MLP neurons of a small language model. Each row is named by its layer, matrix (down: output weights) and neuron, and shows model dimensions 80-175. Each number is 128 + 32 x the weight over its row's rms, rounded and kept within 0 to 255.
After each neuron's rows, "raises" lists the tokens whose logits its output raises most directly, leaving later layers aside.

L12.down107 [178  75  95 108 118  93 118 158 146 128 143 168 152 123  98 123 154 126 175 129 157 162 116 142 164 199 156  79  98 100 106 149 115  84  99 161 159 120 122 117 129  94 123 103 130  74  97 133 128 112 113 177 156 143 164  89 161 107 124 134 175  75  91 111 107 149 142 163 124 154 117 113 144 165 163 136 137 105  73  54 156 135 118 102  95 122 142 120 151 135 154  78 156 142  97 133]
raises: "s", "friend", " partn", "sen", "ns"

L7.down610 [131 113 131 179 127 100 109 103 137  57 171 140 126 137 159 131  58 101 141 143 102 134  96 130 101 135 134 182 172 126 186 128 150 130 141  76 169 124 158  77 194  96 111 150 125 134 100 124 147 107 111 120  92  87 168 121 136 160  89 117  63 106 157  73 121 153 162 147  95 153 125 128 141  68 152  90 129 157 103 149 125 155  76 122 125  84 128 136 121 120 195 180 131 166 101 124]
raises: "icide", "ality", "ize", "ity", "ict"

L13.down32 [ 85 147 159 133  90 142 136 120 178 169  86 177 117 144  53 132  69  75 134 184  98 157 171 110 179 129 186 121 113 110 163 118 146 106  96  86  54 155 115  94 166 144 124 165  71 155 107 184 117 112 115  83 187 125 155  78  98 118 148 121 128 135  95 109 121 171 130 135 111 127  64 131 111 139 139 102 149  41 111  95 145 131 101 129 138 106 141  88  89 151 167  73 142 136 204 142]
raises: "atory", "artment", "ation", "ator", "ations"

L7.down277 [ 64 127 111 174 141 186 131 177 142 145 155 150 189 122 105 111 116  94 144 107 145 115 172 101 121 117 142 147 112 181 133 110 124 137  78 119  98 145 127 177 102 111 211 124 114 198 157 130 131 147 105 143 125 167 189 141 114  97  78 174 152  97  80  88  67 123 193  69 135 124 119 119 150  98 126 113 126 139 130 131 108 109 124 137 110 197 125 124 131 149 150 167 142 110 124  90]
raises: " |\n", ".\n", "\n", " ==\n", " |\n\n"

L9.down236 [178 134 118 100 113 159 143 123 156 119 168 166 106  93 114  88 138 121 132 208  65  98 154  80 101 124 125  84 108 113 122  53  83 180 108 118 147 148 145 146 136 134 129  95  95  90 114 149 150 151 100 121  75 103 150 175 140  86 145 114 128 136 179 137 115 173 152  78 108 105 169 150 165 196 145 158  68 151 168 155 165 132  64 165 128 139 159 100 146  89 151 136 149 116 127 110]
raises: " =\n\n", "==\n\n", "==\n", " ==\n\n", "‡"

L10.down93 [189 126  96 104 149 149 101 111  97 103  92 153 129 104 140 116 103  91 142  87  79 122 118  85 113 180 134  99 112 147 109 147 173 114  75 128 117 160 179  80 120 152 162 148 128 104 100 126 133 113 109 136 134 152 104 133 175 126 113 195 123  81 133  74 112 128 118  61 159  95  55 139  95 155 104 100 126 130 149 199 192 113 132 145 110 125 148 103 155 154 140  98 111 131 118 117]
raises: "\")", "]}", "]", "ely", "\"."

L14.down568 [112 122 123  76 108 126 109 222 123 132 145 104  96 166 159 173  84 144 147 105 153  89 125 136 151 100 165  89 113 121 137  96 148  97  90  78 161 155 148 154 152 134 135  42 118 145 132  71 136 153 126  94 190  65  75 111 111 105 143 103 121 180 109 155 108  44 153  98 121 116 134 135 216 141 107 114 105 169 105 118 143 111 110 127 147 113 138 154 122 130  94 128 180  97 136 135]
raises: " by", ";", " and", "\n", " ("

L2.down195 [117  74  92 118  99  91 120 135 108  87 150 164 101 173 133 118  37 115 118 113  74 157 167 129 143 129 139 124 177 100 147 148  86 132 110 172 125 169 167 148 164 122  97 201 107 145  92 172 139 127 140 158 134 148 104  96 141 114 103 136 187 107 108 152  95 131 105 178  75 161 197 105 101 197 125 112 151 158 177 133 152 101 145 129 164 110 142  38 109 143 196  92 110 135  97 127]
raises: "s", "sen", "ation", "ian", "ounts"

L6.down561 [141 107  77  81 119 113 120 114 103  87 120 135 121 107 130 129 132 162 106 202 193 162 142 149 164 103 114 104 146 106 147 133  67 122  45 106 158 124  38 158 137 111  83 145 118 115 146 145 172  71  92 115  75  99 141 125  98 127 151  62 112 168 143 116 170 113 137 125 112 129 101 103 100 180 120 149 145 149 135  94 193 176 141 110 111 139  78  97 107 169 149  79 161 182 131 142]
raises: "e", "y", "in", "oir", "ter"

L2.down329 [134 102 136  77 165 140  85 142 157 121 144 166 179 117 150 120 123 165 164  66 161 164 177 158 181 175 118  97 146 114 146 144 109  80 138  99 162 136  92 118 187 135  87 160 161 124  72  53 183  72 162  75 145 127 124  64  59  88 102 115  83 116 108 143 111 152 130 134  83 127 127 155 171 192 110 118 115 181 137  70  81 108 121  80 147 189 102  87  96 179 159 123 135 109 119 165]
raises: "s", "in", "a", "e", "ac"

L10.down414 [153 151 115 119 179 140  75  94  98 178 147 139 165 105  91 128 130 188 123 121 105 230 149 135 120  74 105  62 142 121 119 143 124 144 137 113 154 121 110 133  45 113 105 201 126  73 162  86 136 157 140  44 152  78 161 134 199 126 121 107  93 122  88 114 120 141 162  78 170 180 144 148 178  93 126 126  82  85 144 115 188 110 141 157 127 203 121 147 163 119 132  77 134  83 127 123]
raises: " |\n", " =\n\n", "\n", " |\n\n", "es"

L13.down523 [117 141 115  42 117 159 151 229 127 119 156 144 185  94  84 110 117 148 141  97 122 139 144 120 179 145  93 110 158  91 140  92  98  81 121 110 110 142 142  95 141 138 131 135  88 118 156 114 178  29 132 138 117 141 130 121 113 109 107 125  62  99 132  99 125 117 126  27 132 106 125 121 114 125 165  98 149 133  86 129  97 121 108 145 104 138 127 170 107 146 175  95 109 125 182 129]
raises: "atory", "ation", "ating", "ity", "ature"

L9.down695 [180 107 122 112 143  95 174 123 149 123 166 116  99 126 158 124 117 160 118 106  78 121 103 106  95  97 132 129 153 117 129 102 136 136  87 154 208 141 139 147 122  98 153  73 133 146 118 160 165 112 105  78 117  71 110 175  93 143 101 136  93  98 134 107 197 180 101  95 152 119 140  97  95 135 158  94 124 130  88 120 124 105  97  82 192 109 149 109 147 170 213 111 113 133 167 149]
raises: "\")", "”", " cm", ")\"", "'\n\n"

L9.down21 [160  91 124 119 126 118 159 139 149 130 126 127 202 158 112 151 154 157 135 115 118 130 133 114 105 168 146 153 129 131 138 182 202 128 109 140 156 153  81  91 122 136 148 121 121 118 144 160 125 101 116 119 128 148 131  78 130 138 121 168  94 125 112  81 146 142 110 142  66 117  72  86 138 110 123 117 169  78 152  64  78  96 149 159  69 141 122 115 180 123 151 160 115 110 131 174]
raises: ")\"", ").\n", "),", "\")", ")"

L2.down580 [127 114 112 177 175 127  88  92 144 116  97 135 124 108  96 152  67 123 132 112 113 128 146 172 117 202  83 127 144 150 129 115 156  97 163 143 188 111 174  87 118 102 127 123 127 152  68 155  85 101 161  85 106  79 106 173 146 106 144 123 112 104  74 101 124 120 129 179 157 172 199 142 154 108 191 222 116 108 114  80 141 102 143 183  95 151  78 145 147 140 119 128 140 102 126 164]
raises: "pro", "mond", "friend", "ments", "ways"

L14.down384 [120  67 104 128 106 130 113 136 123 153 137 136 136 101  79 150 113 105 128 106 137 114 149 120 136 175  63  39  79 107 188 165 133  92 105 134  58 162 159 117 180 182 153  95 125 142 168 126 130 113 163 153 123  76 102  75 137 105 101 156  89  96 163 142  48 143  95 153  72 132 149 148 127  86 128 135 176 143 170 100 117 183 113 148 132 125 108  71 129 168 119 171 134 131 140 118]
raises: "ination", "ishing", "ments", "ment", "ations"

L10.down483 [ 93 121 130 120 106 176  78 140 118 149 115 209  84  94  79 141  66 124 125 160 150 122 116  79 173 148 181 180 114 100 149 126 100 130 137 106 170 135 153 145 149  92 176 114 121 144 188 142 125 135  48 115 127 161  97 184 159 109 134 174  95 136 199  92 149 164 115 107 119 104 106 162 127  83 151 124  98 133  92 110 144 144 114  84 108  96 127 117 106 118 146 158 159 120  90  94]
raises: " ==\n\n", "==\n\n", " ==\n", "====\n\n", "==\n"

L3.down538 [159 136 137 140 130 133 148 149  60 214  99 152 125 120 160 135 101  85 157 138 122 106 116 106 115  96  69 171 104 158 117  65  95 152 164  98 116  88 205 140 195 102 152 158 155 148 125 139 206  91 110 121 152 127  91 108 154 127 147 169  96  65  66 117 124 117 130  64 144 104 116 140 148 143  81 118 159 128 176  84 104 145  98 106 155  97 198 113 147 188 113 125  94  98  69  94]
raises: " these", " them", " their", " it", " this"

L12.down567 [167 122 145  96 150 124  64 101  80 122  89 123 189 138  95 147 110 153 115 144 149 134 192 126 131 148  91  97 146 121 135 182  76 120 151 121 186 116 116 136 116 159 158 139 148 191 194 104 209 134 119 108 148  86 145 120 166 138  85 179  74  95 173 160 166  87 130 106 109  50 157  85 161  87  93 138 155 108  98 102 141  87 130 145 119 200 123 134 182 101 184 123  54 113 177 130]
raises: "ments", "ations", "ation", "atives", "ational"

L7.down244 [165 100 124 107 137 170 142 111 136 127  96 129 128 153 140 127 127 125 126 100  95 190 132  82  97 147  78 106 149  85 129 101 168 153 138  59 143  98 135  98 121 101 107 157 140  96 138 167 164  92 142 128 123 134  63 115 162 183 123 212 109 144  55 104 114 134 122 112 120 120  83 144  83 125 118 150 111 145  95 139 121 106 143  77 190 122 106 136  97 172 138 137  64 146 104 129]
raises: " these", " Each", " These", " This", " this"

L13.down472 [123 108 111 149 181 127 104 139 128 123 125 151 179 173 129 153 108  79  94 137  94 179 151 141  85  95 133  80 127 110 172 130  76 186  73  57 148 126 105 134 131  92  82 137 130 183 125 129 133  73 139 154 124 109 122 104 180 140 141 175 181 109  73 127  93 139  79 107  94 195 168  95 116 156 132 149 112 116 134 147 129  84 142 132 117 181 162 102 148 131 133 110  93  94 134 132]
raises: "pts", "ories", "oph", "ory", "og"

L3.down215 [ 75 129 131  80 148 185 109  74 140 110 125 175 188 157 152 157 169 109 101 105 121 134 125 144 103 118 179 119 124 105 134 161 180  91  88 115 163 104  75  88 111 156 174  66 125 126 118 130  89 131 127 103 139 138 130 110 150 135 110 155 109 135 170 121 137 173 151 148  67 138 101 137 149 153 124 212  79  56 191 155  90 127 122  99 132 163 150  84 117 188 144  94 154 117 155 121]
raises: ")\"", "\",", " Apps", "\".", "\")"

L14.down536 [138 150 112 120 160 155  78 180 127 117 158 147 157  69 124 127 163 140 109  77 219 165  76 117 141  85 136 115 175 178 128  86 117 126 134 109 100 138 149  71 191 116 144 123 125 164  84 153 142 115 164  94 168 118 198 118 111 117  91 113 151 131 145 103 129 141  97  83 118 194 128  78 159  93 119 119 107 133 155 114  70  61 108 115 137 141 167 111 149 109 117 148 132 112  77 143]
raises: ".", ",", "-", "s", ":"

L12.down549 [146 135 101 139 118 114 112 123 123 122 138 137 140  89 143 119 146 194 116  73 127 114 159 190 188 144 187 179 130  91 105  92 124 165 130 132 138 110  98 174 191 173  87 102 133  97 122 160 188 118 103 151 187 225 153 114 164 109  93 144 128 116 125 111 102  97 165 127 162  91 100  65 120 149 116 142 130 131  94  82  81 141  68 179 154 106 185 186 126 128  97 103 112  88 104 116]
raises: "le", "all", "n", "al", "ers"

L6.down137 [177 133 165 128 137 187 123 131 126 149 179 128 173 172 147 158 177 159 139 120 157 112 115 144 113 147 137 118 105 123 120 113 135 159 144 108  82 170 114  90 143 149 149 123 131  88 149 155 134 109 149 175 161 148 143  73 109 123  73 154 160 134 159 157 107 169 125 146 157 136  94 134 184 162 122 147 108 164 153 147 167 142 133  82 134 153 127 152 176 131 119  79 175 161  88 109]
raises: ")\"", "\")", "]", "cia", "\".\n\n"

L10.down190 [106 108 165 148 189 165  95 127 129 127 101 167 177 115 156  86 170 105 127 135  89 183 147 136 123 100 156 115 179 156  71 126 108  70 187 137  74 129  85 106 128 113 125 174 101 128 163 136 178 150 110 143 150 108 146 108 135  69 130 108  81 121 135 102 134 115 167 124 180 121 126 139 126 100 110 151 114 145 192 132 129 121 105 146 167  88  80 117 144 133 173 129 145 107 120 107]
raises: " =\n\n", " |\n", " |\n\n", "====\n\n", "==\n"

L12.down706 [129 132 172 151 139 102 162 130 139 114 136 177 175 113 178 108 143  93 128 105 103 178 155 119  84 177 139  64 121 120  83 133 137 126 121  80  95 121 135 119 168 126 128 198 124 141 108 105 168 173 144 160 147 134 140  76 126 106 160 144 111 115 134 103 114  73 113  85 105 139 140 141  89 161 162 149  95 188 146 116 124 159  89 135 140 128  98 124 120 136 161  95  78 124 105 143]
raises: " his", " its", " her", " the", " a"

L13.down697 [154 123 151  93 102 107 180 114 117 129  96 195 110 130 163 130 129 131  81 131 144  93 160 154 199 150  96 128 102 131  71 154 157  85 103 110  55 118 145  98  74 132 118 101 101  90 109 144 129 123 137 156 146 119 133  55 101 146 120 127 106 116 192 147 135 142 111 130  85  68 129 124 124 163 129 119  73 112 115 157 191 107 171 117 118 142 145 122 141 121 125 108 151  91 135 152]
raises: ")", ")\"", "),", "\")", ")."

L2.down84 [144 128 123  88 127  90  97  90 121 167 175  79 147  95 106 138  90 152  98  80 155 111 125 188 132 144 140  90 152 119 138  96 118 195 137  96  81 158  97  76 118 165 171 173  71 121 109 114 164 179 116  70 171 121 113 143  92 101 143 135 153  98 146  50 173 109 106 151  93 168 182  80 126 130 114 148 133 133  95 116  99 135 123 136 128 186 178 147 115 106 157 114 120 134 103 160]
raises: "ion", "ations", "ions", "che", "ual"

L10.down620 [171 149  92 156 148 136 113 110  96 103  76 116 141  83 137 135 151 111 111  93  38 116 127 116 146 113 108  98 133 177 128 157 122  35 117 169  71 134 194  92 155 116 157 161 125 147 108  70 119 100 151 157 172 158 206 123 145 151  88  66 117 115 110 129 156 156 133  83 136 115  48 100  59 152 120 128 103 153  99 128 115 136 174 177 126 132 127 128 134 156 147 106 111 147 121 130]
raises: "\")", "\"", "”", "]}", ")\""

L12.down626 [110 113 130 135 143 180 166 120 145 139 172 141 128 158 142 124 132 160  67 186 123  79 134 169 150 157  88 135 127 129 117 177 140  85 133 142 113 153 131 123 117  79 153 158 136 112 146 104 131  84 205 126 179 159  87  95 144 170 165 109 148  34 124 132  70 138  57 114 100 135 143 124 140 177 154 105  94 119 113 108 167 112 129 114  81 140 177 175 110 163 145 107 105 132 131 166]
raises: ")", ");", ").", "):", "),"

L2.down125 [114 208  72  92  61 132 121 132 114 120 122 126 198 102 127 149 100 113 119 173  98 152 142 112  76 114 124 103  90 128 128 105 132 190 105 119 130  84 102 118 124 145 138 165 181 217 129 157 114 154 189  57 187 143 104 137 139 104 118 128 151  87 101 110 120 155 103  88 155 147  77 113 136 170 137 100  59 116 127 179 133 118 102 190 127 175 112 102 168 190 102 188 161 129 148  84]
raises: "est", "ore", "itions", "ess", "ered"

L10.down547 [123 116 111 107 127 180 118 192 114 115  88 173 118 134 115 150  75 107 124 159  86 129 130 148 119 142 132  77 117 120 150  92 136 101 143  65 182 122 103 104 124 138 135 108 105 128 167 102 147 128 110 141 154 119  92 134  68  95  94  94  99 125 230 122  94 117 142 136 171 121 145 123 139 141 135 102 113 123 113 158 125 132 128 130 134  68 124 127 147 171 117 142 143 125 147 112]
raises: " =\n\n", "==\n\n", "====\n\n", " ==\n\n", "===\n\n"

L12.down20 [104  74 125  86 116 145 184 121 137 114 102 112 130 151 170 158 131 130 116 156  74 161 124 155 165 167  95 190  68 119 138 157  62 113 122 168 157 107  69 152 100 168 131 117  61 116 101 124 136 118 133 176 149  79  53  55 178 227 156 111 170  85 141 106 152 100 102 181 129 117  21 121  98 131 139 155 108  87  58 101 134 115 137  83 130 112 114 174 121 136 160 111 169 128 136 127]
raises: ")\"", "),", ").\n", "\")", ")."

L5.down391 [ 74 153 130 130 136 212 159 125 118 125 127  83 179 112 105 169 169  97  73 115 102 114 112 119 142 159  96 159  82 148 121 112 124 125 156 187 170 142 118  88 151 140 143 106 121 113 142 139  81 114 100 110  93 174 100  85 164 113 132 100 139 120  93  91 112 139  86 140 103 103  65 105 166 124 142 129 112 181 137 141 141 103 120 165 108  82 102 122 142 140  99 144  99 180 100 151]
raises: "ause", "vement", "ingham", "bert", "eration"

L14.down386 [141  72 126 164 121 189 131 109 157 109 136 133 105  96 124  82  88 151 130 112 148 122 126 152 155  90 144 186 146  96  93 167 106 110 118 142 173 104  73 131 135 204 102  73 154 125 162  99 121 157  75  86 122 191 143  85 184 148 126 127 131 184 143 137 158  30 122  86  55 118 136 106  81 174 189 154  95 160 145 138 157 113 131  41  82 156 139  90 121 151 133 122 166  73 109 128]
raises: "y", "w", "erb", "e", "hn"

L3.down476 [165 186 126 148  95 149 146 151 114  68 189  80 141  93 120 139 210 136 145 108 141  92 131 151 214 103 176 215 132 129 147 114 171  99  89 116 127 117 104 201 115 129  86 126  75  92  86 118 127 101 122 149  93 153 140 162 134 110  99  68 133 122 185  92 164 155 109 126 121 110 161 138 138 155 107  89  95 112  71 118 122 130 129 103 165 189 190 116 102 109  80 132 104 144 121 132]
raises: "'s", ",", "’s", " of", " "

L2.down465 [142 136 148 113 113 118 144 102 185 129 165 111 134 110 139 145 149 118 113 137 129 133 217 147 112 101 111 135 117 164  72  84 126 109 157 213 158 159 141  99 121 128 217 138 144 159 203 123 142  90 114 171 125  79 142 102 103 137 124 101 144 102 136 132 113 113 147 150 104 172  96  91 176 127 197  80 168 149  94 115 113 145 103 116 148 121 157  77  87 195 131 140  53 135  99 152]
raises: "ment", "ments", "ement", "igation", "uties"

L7.down641 [171 146 139 131 151  90 123 163 115 167 133 118 128  92 125  30 112 139 162  77 119 121  84  39 126  82 137 129 126 124  80  91 138 174 108  88 127 105 187 174 115 107  95 148 130 112 128 133 104 152 161 101 130 131  68 109 185 134  95 141 139 119 113  31  63 115 153  93 171 139 159 100  98 108 107 140 130 138 139 143  87  71 119 124 158 137  98 125  99 102 121 186 135  82 118 146]
raises: ";\n", ".\n", " |\n", ";", " |\n\n"

L9.down86 [127  95 101 149 136 167 133 147 100  77 145 136 163 139 145 107 126 158 107 112 126 157 123 168 172  92 112  60 104 126 114 117 112 117 114 144  57 145  92 110 105 144 102 155 119 173  96 122 121  91 189 136 150 145 178 102 140 150  95 129 144 107 146 170 100 147 108  97  67 163  54 145  78 161 145 137 134 118  85 119 201 164 151 144 133 178 162 185 126 103 113 108 160 122  75 109]
raises: "\"", "\")", "”", ")\"", "]"

L9.down396 [108 121 131 139 115 160 125 176  76 132 133 145  94 141 120 170 100 164 143 129 182 142 131  96 172 139 196 161 106 108 148 167 136  78 131 104 135 127 121 118 159  96 109  87 130 113 181  96 188 110 184 154 164 101 138  93 104 135 121 131 141 138 193 102  95 170 159 112 179  82 132 142 123 138 101 124 200 140 155 159 143  71 133 135  68 195 112 134 134 136 118 104 102 126 134 140]
raises: ",", " and", " ", " to", "."

L9.down541 [117 104 113  75 119 121 114 140 173 119 132 140 146  85 153  89 186 160 116  94 127 169  73 138 211 138  99 167  87 186  98 139 140  93 120 152 179 116 134 127  82 119 150 104 146 161  93  62 120 118 140 183 161 123 117  88  63 163 159  97 130 105  90 134  78 170 115 128 114 148 114 160 100 152 127 133  79 134 160 127 135  81 158 183 109 164 114 182 107 169 135 152 130  75 141 136]
raises: ")", ").", ");", ")\n\n", "),"

L5.down272 [ 74  73  89 102 126 132 132 247  83 137 131 146 142 120 121  97  82 176 125 110 181 154 157 107 144 140 138 143 158 120 133 168  94 121  51 118  74 120 169 102 189 112 127 135 123 106 127 121 179 118 159 175 176 150 158 117 150 123 142  88  77 136 125 124 103 178  69 102 143  80 138 150 184 186 149  76 129 159  69 123 147 157  90 180 167 135 123 101 107 126 162 111 168  79  87 139]
raises: ",", ":", "ary", " and", ";"